config.yaml
hidden_size: 160
num_key_value_heads: 5
head_dim: 32
vocab_size: 2048
norm_place: "pre"
rope_theta: 10000.0
bias: "none"
parallel_block: false
learning_rate: 0.00642
lr_mult_o: 1.5
beta1: 0.93
warmup_steps: 200
final_lr_fraction: 0.1
train_tokens: 284300000
MLP neurons of a small language model. Each row is named by its layer, matrix (gate and up: input weights) and neuron, and shows model dimensions 0-127. Each number is 200 + 30 x the weight over its row's rms, rounded and kept within 0 to 999. A neuron's up and down rows have the sign that makes its largest values positive.
After each neuron's rows, "fires in" lists the words (lower case) most often at its 100 highest values on Wikipedia text that the model never trained on; "fires on" lists the tokens most often at its 100 highest values on Wikipedia text that the model never trained on.

L7.gate130,188,243,211,198,154,205,206,221,232,245,209,244,235,200,225,171,191,238,259,190,194,199,140,210,192,216,218,227,153,210,260,209,203,208,195,210,197,175,205,193,226,194,134,184,116,220,242,159,193,190,208,116,211,164,195,182,211,227,206,175,216,236,153,162,177,231,175,177,240,258,141,191,184,216,196,188,198,230,133,216,228,198,173,211,155,165,221,211,167,186,163,197,181,216,236,231,187,168,191,174,187,181,202,195,219,242,223,254,207,198,198,200,222,174,188,167,194,123,134,203,196,177,246,227,214,226,242,184
L7.up130,187,230,219,224,243,194,172,253,198,172,188,181,218,229,174,176,200,176,212,196,187,164,216,175,165,206,196,196,166,254,241,229,201,145,201,172,175,212,186,188,190,187,197,219,229,122,177,218,175,244,239,238,177,255,207,223,187,168,227,205,210,193,212,213,191,223,235,199,205,225,248,203,208,255,213,143,243,261,166,209,232,239,216,198,170,220,184,218,196,191,213,258,225,253,252,221,243,182,169,203,173,173,159,189,235,207,185,163,195,209,182,215,187,238,172,211,163,173,223,200,125,186,218,195,188,217,232,166
fires in: "his", "incumbent", "succeeded", "conservative", "ceo"
fires on: " his", "ent", "ed", "u", "ur", "O"

L4.gate118,196,190,215,239,219,164,215,298,241,202,209,262,221,178,222,273,187,207,193,166,153,198,218,209,202,218,225,171,185,227,246,242,175,190,256,247,140,199,234,202,198,248,232,161,191,142,239,256,220,224,224,233,220,224,173,193,209,232,133,192,159,198,217,187,207,174,238,204,227,176,186,252,176,193,225,212,214,194,206,232,209,200,197,206,179,209,215,239,188,190,241,188,185,224,195,194,206,226,190,195,133,247,189,232,191,217,180,185,201,188,188,206,197,218,257,158,236,186,220,236,200,172,206,150,168,185,173,241
L4.up118,178,208,168,274,172,177,234,216,192,183,229,183,206,196,218,174,210,213,181,224,200,169,187,183,226,204,242,209,198,143,163,161,183,164,196,228,187,180,205,130,214,198,221,174,234,260,151,217,149,203,213,226,198,219,260,225,195,209,204,203,184,187,244,142,206,129,214,237,175,263,203,147,190,176,204,212,187,195,222,244,209,201,209,215,194,244,151,151,236,184,247,188,231,236,256,249,199,167,162,169,264,180,213,179,205,249,196,219,207,174,253,252,227,158,177,191,188,215,200,177,234,181,213,147,187,177,214,174
fires in: "with", "by"
fires on: " with", " by"

L8.gate281,148,179,234,191,173,213,212,274,202,205,212,198,225,235,189,211,217,177,261,194,174,227,218,222,214,181,201,224,211,193,180,198,173,245,240,217,168,251,165,176,183,225,167,170,179,203,180,140,168,206,147,130,151,218,208,226,179,248,201,219,235,172,166,198,187,245,213,188,230,238,167,204,263,229,192,145,230,182,210,213,265,210,232,184,162,187,193,191,235,236,225,194,225,178,198,233,234,140,212,156,174,244,202,181,190,253,175,179,186,171,215,199,206,228,212,214,177,198,236,213,230,166,182,248,217,244,160,213
L8.up281,166,193,216,227,268,236,205,239,231,229,182,185,245,199,168,236,211,211,282,185,221,177,219,229,196,235,158,226,249,297,179,219,173,204,243,186,156,148,191,164,178,174,192,205,130,201,228,207,178,174,191,205,185,182,225,200,172,240,236,183,230,180,160,221,231,249,232,245,194,270,202,225,194,156,183,221,161,199,172,209,217,183,204,176,257,158,195,222,193,232,163,223,232,195,189,211,235,185,231,219,174,196,171,221,209,186,155,188,184,145,223,223,210,209,214,213,146,180,175,221,177,248,171,209,234,181,210,257
fires in: "father", "mother", "life", "historic", "children"
fires on: " father", "other", " his", " life"

L4.gate318,224,149,137,184,231,184,235,209,193,223,215,171,208,199,258,148,252,175,206,210,208,193,195,222,206,209,212,178,205,170,197,224,205,192,219,208,217,149,196,214,180,235,206,163,225,176,181,158,193,264,240,186,213,200,208,223,189,211,166,251,203,207,165,206,205,204,169,216,198,168,149,161,225,154,178,234,239,223,257,185,171,239,242,183,210,175,187,182,194,150,194,137,204,191,185,256,233,180,192,207,211,223,175,243,190,219,207,256,141,204,274,242,185,207,243,220,243,201,236,212,196,196,198,223,198,214,252,165
L4.up318,145,151,198,242,198,188,175,167,215,146,180,240,173,218,203,185,213,151,221,168,215,175,151,259,192,205,209,177,228,238,186,215,204,215,189,165,228,178,169,203,203,152,197,193,206,211,194,226,155,227,230,228,170,241,236,178,281,242,207,178,177,216,221,252,198,171,167,155,237,239,176,211,169,191,191,174,225,205,209,146,214,195,249,158,169,189,209,224,155,193,183,251,158,164,194,240,174,256,217,197,194,179,213,168,163,238,200,231,193,168,222,208,265,202,237,175,175,207,127,212,220,215,187,252,218,203,210,211
fires in: "age", "library", "career", "born", "his", "average"
fires on: "age", "t", "br", "ev", "ch", "born"

L7.gate123,186,191,226,222,189,202,218,253,211,227,151,239,265,154,151,215,134,238,215,192,197,219,248,142,251,264,210,169,170,206,268,130,239,172,195,203,160,237,236,197,160,222,236,195,188,236,196,230,179,184,255,186,150,191,197,185,197,249,129,194,174,261,167,237,204,249,180,198,209,236,205,176,190,173,190,195,204,142,218,143,190,131,188,184,182,217,176,189,190,190,237,216,233,191,192,182,235,196,203,208,195,233,212,183,214,212,147,201,191,197,213,241,218,258,205,215,204,235,200,213,157,200,225,168,229,223,180,178
L7.up123,219,218,181,186,155,219,152,157,164,184,226,190,253,206,249,220,210,226,190,224,169,227,211,212,224,150,201,188,203,195,183,198,211,215,160,186,218,230,193,200,220,218,203,178,179,204,247,180,193,221,158,256,224,185,180,200,231,192,148,184,218,180,158,254,227,168,181,191,181,200,185,226,169,195,238,166,206,223,257,185,270,248,210,154,237,207,189,245,176,231,252,184,217,245,222,178,244,203,177,155,232,238,198,213,233,187,179,219,274,227,175,240,218,225,163,197,237,131,187,219,218,155,148,213,223,209,168,188
fires in: "of", "western", "maryland", "anthony"
fires on: " of", "y", "er", "front"

L2.gate205,276,218,168,241,168,258,233,245,156,172,219,256,193,186,202,259,244,268,209,161,205,175,123,190,170,165,195,205,158,184,192,245,174,244,208,182,182,201,208,227,226,168,227,217,221,158,230,155,217,144,232,236,167,175,182,214,163,200,190,213,204,249,221,203,184,171,177,203,181,258,174,184,225,204,200,202,202,256,167,233,197,165,215,173,193,191,204,185,212,173,186,225,134,169,213,216,177,224,201,195,208,207,138,157,180,195,197,227,167,174,163,137,202,195,220,202,207,179,221,183,138,236,205,200,197,201,208,182
L2.up205,245,237,163,252,206,218,178,224,119,204,194,223,249,196,212,223,233,252,181,157,180,193,140,199,227,158,190,182,182,169,250,216,187,227,162,202,211,174,163,192,193,162,219,197,222,203,223,180,199,174,167,248,212,178,204,229,147,220,246,224,222,237,245,273,186,179,211,237,171,266,184,195,215,176,165,247,215,260,182,185,195,180,250,218,196,195,195,238,212,159,210,266,160,180,197,205,223,254,156,193,228,263,225,178,179,183,231,177,217,193,182,176,229,184,250,198,198,210,202,185,187,213,213,170,244,204,177,182
fires in: "1978", "production", "development", "mid", "mixed", "control"
fires on: "78", "bit", " production", " development", "d", "x"

L9.gate256,193,180,214,200,167,207,187,203,209,191,198,246,192,169,199,180,204,185,260,206,172,198,157,190,230,247,190,167,181,213,223,212,153,175,173,212,207,196,119,206,171,293,152,217,170,228,189,210,218,149,211,207,184,232,245,136,162,179,186,154,232,229,203,186,160,177,226,218,186,178,203,168,238,234,227,178,169,191,177,225,264,128,170,221,176,186,210,229,178,247,198,220,249,147,183,178,200,187,207,191,138,208,184,234,171,228,200,241,140,164,149,198,289,201,202,148,192,213,223,186,203,188,203,206,212,177,178,198
L9.up256,240,179,190,184,219,196,253,244,183,211,197,184,195,244,219,244,183,234,138,142,199,191,199,221,265,171,219,196,218,193,146,177,181,197,213,236,214,202,201,218,255,219,149,253,214,203,189,252,158,186,182,171,212,171,235,209,233,224,221,228,208,188,244,215,192,120,202,207,202,180,220,229,184,204,221,222,162,192,202,180,184,183,232,186,232,246,170,208,182,199,257,160,252,181,226,197,187,191,198,177,241,174,170,107,200,212,160,232,158,194,222,225,226,254,198,210,209,259,213,191,236,218,138,226,232,160,234,139
fires in: "of", "new"
fires on: " of", "N", "n", " for"

L7.gate269,162,252,195,223,237,220,198,191,169,208,210,165,206,212,220,226,170,233,216,167,181,199,190,214,201,211,178,190,186,224,183,190,143,174,173,229,242,179,287,202,265,237,177,195,215,186,221,185,209,203,224,186,249,173,205,180,158,201,170,190,191,219,244,169,202,187,223,177,266,172,248,182,221,221,224,174,153,175,168,204,260,182,193,123,212,159,213,240,187,207,186,232,198,222,205,225,181,181,187,189,211,173,215,168,142,195,195,227,232,223,224,223,150,257,175,202,206,164,212,228,235,183,172,221,251,173,194,233
L7.up269,203,233,236,172,251,171,200,133,223,172,196,195,180,138,212,208,189,206,191,186,169,154,174,178,240,204,230,173,188,219,185,278,228,193,214,168,222,262,226,163,195,269,195,198,168,214,158,171,187,203,169,227,208,192,172,219,209,230,219,240,181,225,165,175,211,148,171,210,199,214,202,227,154,205,199,184,181,247,214,210,160,211,228,240,247,217,184,229,146,177,197,252,170,217,164,158,220,130,237,170,249,189,221,194,199,261,161,199,234,242,146,210,177,169,206,157,243,257,202,182,221,203,192,233,186,214,196,128
fires in: "of", "cultural", "for", "and", "educational", "social"
fires on: " of", "al", " for", "ical", "ual"

L6.gate95,140,236,182,117,170,183,170,205,203,213,222,214,187,194,187,205,185,253,235,202,134,161,185,237,161,165,203,218,195,196,217,254,179,220,220,226,126,189,240,203,189,190,188,212,130,199,193,252,174,203,196,153,209,226,171,193,176,186,209,135,196,213,191,160,194,136,217,194,233,187,180,240,225,216,180,233,195,166,248,219,210,198,241,215,198,260,197,213,123,201,207,184,216,181,195,197,215,203,200,170,192,245,216,236,202,201,197,178,214,218,160,209,205,148,238,225,181,236,226,233,162,181,163,237,170,198,198,228
L6.up95,170,216,149,219,183,184,196,228,178,158,197,162,244,209,157,174,203,236,197,247,212,209,186,154,187,202,197,186,150,238,203,182,172,228,245,209,155,198,194,206,223,172,180,184,199,175,194,212,195,157,227,155,191,215,202,248,212,240,239,176,178,228,247,262,215,177,214,189,227,219,194,170,197,202,184,185,182,204,179,192,172,194,208,157,172,210,217,163,198,200,249,187,273,199,243,206,154,185,198,218,221,242,246,238,203,194,208,206,211,244,150,199,132,146,192,197,131,186,200,209,179,174,211,222,179,164,131,216
fires in: "film", "album", "channel", "book", "it"
fires on: " film", " album", "el", " book", "d"

L7.gate302,221,209,195,262,219,145,180,237,196,196,200,189,268,207,175,217,237,237,167,216,266,161,221,181,195,190,242,172,227,174,208,234,204,145,191,156,173,212,154,217,216,200,179,170,186,209,235,253,216,248,228,143,194,187,165,196,210,156,191,190,192,194,198,198,214,218,208,210,230,190,169,193,192,250,197,261,152,145,239,178,202,149,234,212,172,184,234,187,224,210,148,167,180,146,201,191,136,149,265,212,169,192,172,190,170,223,200,164,199,200,209,171,187,224,208,198,189,187,203,255,159,237,198,235,211,200,205,161
L7.up302,222,191,229,236,259,191,164,229,242,238,206,197,238,164,201,213,206,202,192,209,237,184,222,197,215,197,248,146,204,146,221,240,200,244,179,168,149,246,195,189,184,252,192,211,197,220,193,220,222,220,193,209,193,231,117,210,218,156,236,226,182,174,233,215,228,222,219,181,190,144,159,214,277,250,194,165,214,200,231,187,190,206,213,195,186,143,207,214,195,215,163,169,226,187,209,200,138,189,221,169,167,228,207,208,194,204,214,221,243,200,214,190,190,162,210,225,255,200,206,222,223,216,262,222,247,141,218,245
fires in: "have", "has", "had"
fires on: " have", " has", " had"

L7.gate276,197,214,227,225,227,242,204,233,181,174,213,228,195,234,202,229,259,160,142,188,152,211,211,162,217,190,186,151,211,189,238,189,270,204,173,254,168,190,228,170,193,202,199,174,183,187,237,180,227,213,182,173,188,221,240,217,216,257,204,215,201,174,225,200,252,170,216,170,204,250,151,150,228,168,203,169,164,167,205,209,191,174,179,161,175,228,227,196,161,141,241,244,187,147,227,182,194,205,184,244,224,128,165,229,212,240,130,184,198,221,191,165,167,201,183,224,204,202,161,191,188,205,179,243,209,193,251,215
L7.up276,194,251,189,243,202,183,170,230,194,180,187,204,210,227,207,243,175,183,195,186,171,210,198,205,189,234,192,186,235,205,166,156,188,196,165,259,200,175,206,126,175,190,166,226,264,156,173,163,205,157,155,207,214,202,294,244,217,186,152,207,219,207,176,194,255,192,215,205,188,190,136,200,201,179,204,200,202,124,171,139,155,184,187,160,181,170,187,192,193,192,253,262,177,208,150,187,185,223,153,174,179,220,181,256,168,226,168,214,250,164,170,180,180,221,202,133,206,210,180,156,154,212,244,176,213,261,227,200
fires in: "some", "many", "other", "any", "several", "of"
fires on: " some", "y", " many", "er", "ome", " of"

L6.gate83,162,212,240,225,213,183,200,207,145,211,174,198,180,198,238,200,147,218,189,267,165,243,182,153,193,262,222,118,194,164,185,178,227,196,197,207,191,257,191,227,233,205,198,216,208,202,206,198,197,197,182,211,200,172,230,233,200,229,198,216,284,193,156,136,167,213,232,187,213,119,242,172,192,238,217,176,179,200,199,197,251,196,179,237,162,245,197,225,176,208,204,215,200,185,171,201,252,197,247,265,177,195,177,202,214,182,208,220,193,215,205,226,132,206,202,197,270,207,254,158,181,207,215,198,225,181,206,195
L6.up83,224,250,233,217,199,213,183,203,204,211,217,182,196,234,181,216,171,242,202,236,230,192,201,149,231,232,142,182,210,141,203,207,196,189,184,180,232,206,226,161,226,206,181,253,247,177,212,182,219,156,198,197,234,157,228,218,242,179,234,246,170,219,174,160,228,147,211,246,196,212,227,257,210,157,168,189,197,170,188,222,223,170,204,257,169,220,248,187,175,159,191,165,167,196,201,180,179,224,209,189,187,193,216,213,230,184,198,179,240,209,249,154,236,238,237,213,208,231,221,252,230,238,176,218,225,219,184,226
fires in: "can", "may", "not", "are", "could"
fires on: " can", " may", " not", " are", " could"

L8.gate98,227,212,254,197,172,177,234,227,196,123,215,221,203,166,185,175,244,211,181,181,258,230,218,254,173,162,226,198,269,168,196,172,231,237,174,199,187,178,192,187,225,245,210,233,194,173,163,191,183,198,178,162,196,191,225,189,162,218,142,185,198,187,196,193,201,166,207,173,231,192,195,172,215,166,201,177,211,188,246,226,231,237,157,225,184,209,226,171,265,174,267,149,192,231,233,234,152,212,246,193,200,192,189,212,238,227,204,217,210,197,173,233,199,261,196,157,156,189,207,235,171,224,233,190,174,140,179,209
L8.up98,224,185,227,296,155,185,174,223,163,236,238,181,243,192,175,159,226,200,210,188,195,204,212,216,255,243,260,235,174,243,215,215,212,185,148,183,166,200,186,162,211,243,225,162,233,210,202,173,185,175,217,210,165,242,207,202,173,150,179,178,216,242,207,240,163,216,178,186,223,195,172,200,210,235,169,199,233,218,230,201,195,214,211,255,229,136,212,231,192,236,225,227,229,207,220,209,208,209,169,200,181,240,220,210,223,184,230,235,151,207,217,189,244,194,169,185,190,167,182,213,203,223,228,110,237,199,225,225
fires in: "of", "to", "by", "often", "without"
fires on: " of", " to", " by", " under", "out"

L2.gate166,238,207,181,167,191,158,179,226,188,166,217,236,179,235,208,155,244,211,214,205,239,215,167,161,220,202,227,185,239,191,229,160,194,194,155,228,154,243,229,225,165,188,188,235,186,198,174,183,175,214,236,196,168,197,243,179,189,166,222,217,233,207,215,251,235,166,166,183,191,183,142,270,194,178,212,165,189,156,160,149,197,172,210,248,167,135,240,195,187,151,163,170,162,233,196,226,145,196,164,208,145,192,149,159,191,233,187,197,212,176,183,170,258,171,209,206,195,223,215,199,208,221,250,183,161,177,196,238
L2.up166,212,194,180,195,245,216,159,242,206,164,196,207,168,240,179,209,215,193,224,190,215,199,177,178,197,181,252,216,219,196,219,222,258,214,195,221,205,265,179,206,201,200,175,259,203,160,174,165,191,229,228,224,191,181,216,187,208,150,220,211,219,180,239,237,271,228,189,164,161,195,166,263,179,217,161,166,173,213,214,178,226,226,222,235,161,213,244,152,211,191,190,239,124,176,252,162,179,183,168,221,153,151,222,192,209,214,162,171,143,193,189,155,209,137,230,209,224,211,195,190,219,227,255,224,113,225,217,164
fires in: "had", "after", "has"
fires on: " had", "After", " has"

L2.gate290,184,185,175,183,212,201,157,171,199,187,185,230,199,150,224,176,230,196,221,245,234,180,182,208,217,227,186,134,252,244,250,205,172,232,179,180,197,191,171,274,218,189,179,202,272,270,184,206,146,251,199,198,202,211,181,169,167,200,201,173,182,168,197,222,202,212,112,232,239,205,220,188,190,195,167,183,230,205,212,228,223,143,171,183,176,140,207,220,223,210,228,206,240,187,193,210,155,186,205,237,238,203,141,231,249,153,171,184,176,208,144,211,176,227,212,219,211,228,191,232,231,153,244,172,225,185,155,187
L2.up290,187,188,178,243,199,172,176,178,219,210,185,200,213,207,231,181,138,198,210,249,205,211,198,243,222,236,203,109,214,204,199,216,186,242,239,198,250,161,194,227,262,175,204,182,164,210,220,174,216,244,213,169,201,206,244,175,185,197,190,191,170,146,244,162,190,192,138,243,229,206,202,178,157,229,203,159,251,193,202,183,212,206,185,188,161,223,191,234,194,240,206,191,248,197,196,198,194,194,149,147,210,156,172,227,191,149,220,189,160,214,205,217,197,194,189,209,208,218,233,181,256,138,188,195,223,199,174,153
fires in: "than", "like", "alternative", "likely", "because", "firestone"
fires on: " like", " than", "ative", "her", "hen", " Man"

L7.gate132,212,208,207,196,197,262,149,178,273,194,248,212,144,204,212,209,163,175,196,192,167,148,161,199,203,229,208,219,172,221,160,227,188,186,215,243,179,193,240,225,223,213,176,203,193,141,204,124,254,227,238,231,201,258,252,242,189,189,216,180,244,222,194,180,195,235,221,241,154,211,213,215,232,209,186,220,179,183,151,250,201,228,188,157,158,201,205,197,174,209,198,147,182,212,186,184,117,191,153,200,275,187,179,217,206,246,236,222,223,178,194,227,224,173,196,166,234,192,182,160,174,188,166,199,209,212,204,236
L7.up132,180,190,218,183,196,245,251,207,221,196,239,215,196,211,204,244,179,198,216,215,228,204,260,191,173,196,150,214,225,253,216,236,167,208,206,227,192,196,197,214,226,256,208,200,216,272,184,211,171,183,217,228,213,178,188,195,215,175,226,117,161,192,212,196,195,143,233,166,218,178,248,211,188,212,199,233,241,206,181,193,272,216,204,180,208,210,179,168,148,306,173,174,186,177,206,192,142,195,259,136,169,171,227,169,243,172,180,226,165,239,183,234,197,220,180,233,205,183,228,177,250,190,249,234,187,191,173,169
fires in: "of", "at", "for", "by", "and"
fires on: " of", " at", " for", " by", " and"

L2.gate95,204,184,190,189,160,168,176,166,143,199,171,211,188,194,196,229,181,191,233,233,180,214,189,174,175,113,197,187,186,203,215,193,161,193,177,180,177,228,226,165,156,178,178,139,176,177,224,216,218,177,189,270,228,210,158,154,214,139,199,192,203,229,179,240,221,203,190,237,254,177,187,203,177,144,207,194,194,197,227,223,222,213,227,215,193,145,152,207,164,195,166,178,170,252,215,231,184,241,154,180,244,214,200,207,198,186,221,216,244,201,165,166,197,175,216,156,225,188,181,215,169,176,163,123,202,197,170,240
L2.up95,174,236,199,241,170,189,197,259,178,236,200,148,185,145,179,227,224,252,240,198,207,249,191,159,180,175,261,156,214,195,202,197,200,188,241,262,214,214,205,187,220,202,178,220,176,177,182,228,158,187,214,189,254,193,166,169,173,189,185,246,200,169,203,216,185,212,174,194,188,187,189,259,250,194,280,170,195,230,204,216,207,229,240,195,180,210,143,224,202,192,264,215,182,188,271,223,172,187,198,193,174,205,212,190,189,212,179,233,207,224,154,206,239,221,178,183,182,132,218,193,192,179,176,195,168,198,172,198
fires in: "film", "album", "book", "game", "episode", "films"
fires on: " film", " album", " game", " book", " episode"

L9.gate319,191,146,156,188,229,236,144,216,192,182,201,203,205,163,239,203,205,175,193,249,163,171,137,188,216,203,265,161,191,256,206,226,213,248,252,176,221,216,197,241,197,166,222,143,215,196,148,132,218,181,235,219,204,154,170,215,198,212,191,219,208,150,214,198,222,221,224,160,176,201,256,189,229,285,178,221,201,198,253,237,239,178,174,231,207,187,203,222,183,180,172,182,205,172,229,229,198,216,163,189,237,192,141,208,196,217,171,224,162,186,194,177,187,213,212,198,190,185,192,224,230,205,206,274,181,256,189,200
L9.up319,223,223,223,211,236,167,181,198,189,195,247,200,244,202,237,152,149,155,204,241,184,152,192,263,208,212,188,215,184,175,146,191,180,191,220,184,216,210,241,219,236,220,182,212,244,223,145,206,176,200,190,215,143,177,164,220,235,206,188,246,215,153,242,179,209,186,180,205,218,266,248,266,243,161,197,233,238,150,258,209,221,199,186,141,194,182,167,193,173,210,188,162,203,196,224,148,207,185,204,178,202,225,190,175,189,213,204,169,174,155,221,134,221,215,226,175,166,217,157,204,193,216,161,198,175,217,235,177
fires in: "of", "with", "featuring", "produce", "are", "were"
fires on: " of", " with", "ing", "e", "ed"

L4.gate167,209,167,195,231,116,245,163,178,136,194,185,201,193,194,211,205,226,191,214,165,205,203,179,196,235,165,248,235,216,183,232,210,170,176,228,190,180,212,191,250,215,240,122,117,187,256,206,219,193,215,236,202,167,152,248,176,172,198,211,207,223,206,132,190,159,226,216,251,184,256,216,195,259,189,200,190,198,166,225,233,240,211,223,251,151,219,217,190,223,230,213,219,212,155,208,204,200,171,191,189,162,150,222,163,217,238,210,193,194,202,251,182,193,269,191,241,196,218,227,199,178,209,226,168,209,189,175,200
L4.up167,233,190,158,154,203,233,167,217,127,189,250,187,209,226,210,181,179,142,182,259,229,176,197,232,209,172,228,232,202,209,228,207,161,254,184,188,189,158,227,238,203,208,243,194,215,219,150,194,209,173,182,156,235,244,253,211,209,241,176,211,202,214,246,192,226,185,215,196,200,198,204,232,236,171,211,187,255,193,222,229,221,186,230,235,179,150,220,231,174,203,179,160,184,170,187,208,212,176,182,192,190,179,163,251,187,196,231,182,188,228,277,243,199,222,200,162,204,173,161,240,214,140,214,168,156,125,235,222
fires in: "both", "died", "designed", "actress", "owned", "two"
fires on: "ed", " both", "aff", "f", "ress", "w"

L7.gate201,239,256,193,202,236,200,211,213,193,189,181,199,205,200,289,194,183,213,215,213,218,127,200,211,247,194,188,189,234,213,269,239,175,170,143,206,211,202,203,224,195,207,114,110,218,225,198,205,238,190,177,164,232,200,190,226,201,135,177,231,233,192,188,168,200,173,233,166,173,168,189,233,212,237,255,212,184,208,220,160,225,176,212,178,251,196,230,202,263,202,197,190,235,173,226,183,160,211,206,144,206,167,247,193,198,237,214,228,192,180,189,218,172,239,236,213,245,177,209,201,248,187,262,176,227,202,215,217
L7.up201,177,183,197,190,206,185,203,202,240,183,183,196,165,170,166,257,163,257,203,201,207,185,215,189,224,210,233,167,160,260,167,225,200,178,180,210,156,244,151,280,232,228,164,218,224,189,181,254,215,220,218,147,164,195,211,197,169,172,205,192,203,217,228,207,241,225,166,229,208,166,192,200,179,242,217,200,195,164,230,209,251,134,180,197,193,270,284,179,232,229,141,215,189,166,213,205,147,215,205,211,243,150,195,219,213,190,182,194,162,199,176,198,203,195,219,208,232,183,184,219,186,214,212,232,212,173,182,196
fires in: "have", "had", "has", "brown", "length"
fires on: " have", " had", " has", "row", "ro", "n"

L7.gate263,208,204,210,249,262,242,191,207,187,225,223,211,209,216,199,216,228,220,217,206,223,201,220,175,226,195,180,209,182,226,206,252,181,228,201,179,242,186,200,181,186,174,137,186,126,192,173,175,146,158,216,204,191,142,219,186,200,200,186,224,220,191,199,180,215,217,261,212,259,200,182,165,249,219,159,189,210,183,235,158,234,189,226,199,172,222,196,210,203,198,128,212,166,205,233,200,221,145,182,202,218,191,171,167,131,177,219,235,153,252,229,203,214,167,203,221,219,176,226,236,198,254,248,164,232,157,212,240
L7.up263,200,152,188,201,213,207,178,168,169,201,195,200,207,221,178,212,202,229,172,227,213,212,167,148,212,231,208,157,210,225,208,230,208,272,180,208,175,226,258,212,176,188,200,239,260,203,260,257,195,189,226,148,185,203,190,167,176,171,202,216,219,234,204,255,182,223,225,245,280,178,226,260,248,170,183,198,221,153,224,158,208,183,182,103,176,156,227,201,169,184,249,210,177,220,162,205,169,166,222,281,223,198,200,220,181,173,172,203,179,194,164,208,172,206,212,210,188,184,169,199,161,191,233,260,183,175,213,181
fires in: "them", "people", "children", "men", "women"
fires on: "m", " people", "men", " children", " women"

L4.gate205,165,179,217,189,224,208,143,195,247,167,214,216,157,161,211,196,194,184,278,217,147,202,158,199,170,261,230,243,214,238,195,235,215,217,198,142,209,199,188,133,190,196,232,171,153,208,228,171,210,252,200,194,195,192,171,197,237,186,202,186,212,226,220,144,241,169,237,170,196,198,203,215,199,213,240,213,196,212,175,203,213,218,223,248,211,217,153,161,221,231,213,236,214,225,198,227,180,259,253,183,210,270,178,245,168,146,155,183,221,217,226,189,197,216,227,181,230,188,159,176,204,181,279,182,191,214,237,202
L4.up205,248,234,159,208,215,207,194,174,256,229,225,181,176,200,211,158,156,214,185,230,217,210,240,140,236,185,176,191,232,208,185,259,172,150,187,195,164,216,167,229,162,212,188,204,217,152,187,200,114,188,198,210,191,180,215,232,211,202,132,182,202,171,169,229,214,222,188,189,184,185,234,223,174,196,123,168,187,195,195,148,188,199,235,223,181,258,217,212,210,223,145,157,221,236,271,186,281,169,239,233,165,246,188,201,197,197,242,144,171,178,172,185,212,201,203,193,217,175,196,165,172,227,198,158,212,186,232,159
fires in: "due", "signed", "incumbent", "explosion", "limited", "occupation"
fires on: " sign", " due", "lo", "vel", "mb", "mit"

L11.gate167,180,223,173,238,250,163,225,250,173,202,213,238,199,230,212,186,173,149,200,199,186,235,167,175,190,241,186,138,181,208,214,231,243,213,179,152,221,157,189,221,231,231,195,179,211,175,191,192,221,231,208,239,220,231,210,157,131,194,228,200,244,203,154,122,215,207,197,162,190,130,216,237,218,200,187,187,165,202,236,232,167,177,135,217,208,145,218,213,182,146,226,165,153,268,155,187,171,202,169,163,240,165,169,242,198,230,220,230,186,198,242,228,184,160,171,192,222,239,195,150,218,168,218,209,198,153,181,201
L11.up167,189,154,173,198,193,242,212,162,193,205,200,186,218,205,218,172,249,164,219,200,177,192,205,179,176,225,215,251,311,203,176,184,209,177,214,208,195,194,180,187,171,159,187,194,197,268,218,243,236,162,212,205,163,141,236,234,168,184,195,194,146,206,215,147,125,212,226,210,191,193,241,221,163,174,154,248,153,162,221,250,181,235,189,282,145,204,198,216,204,225,184,181,189,171,189,138,201,192,198,145,180,199,184,171,189,213,250,183,174,192,221,231,206,263,200,157,197,257,191,170,186,198,177,219,154,184,202,161
fires in: "was", "were", "is"
fires on: " was", " were", " is"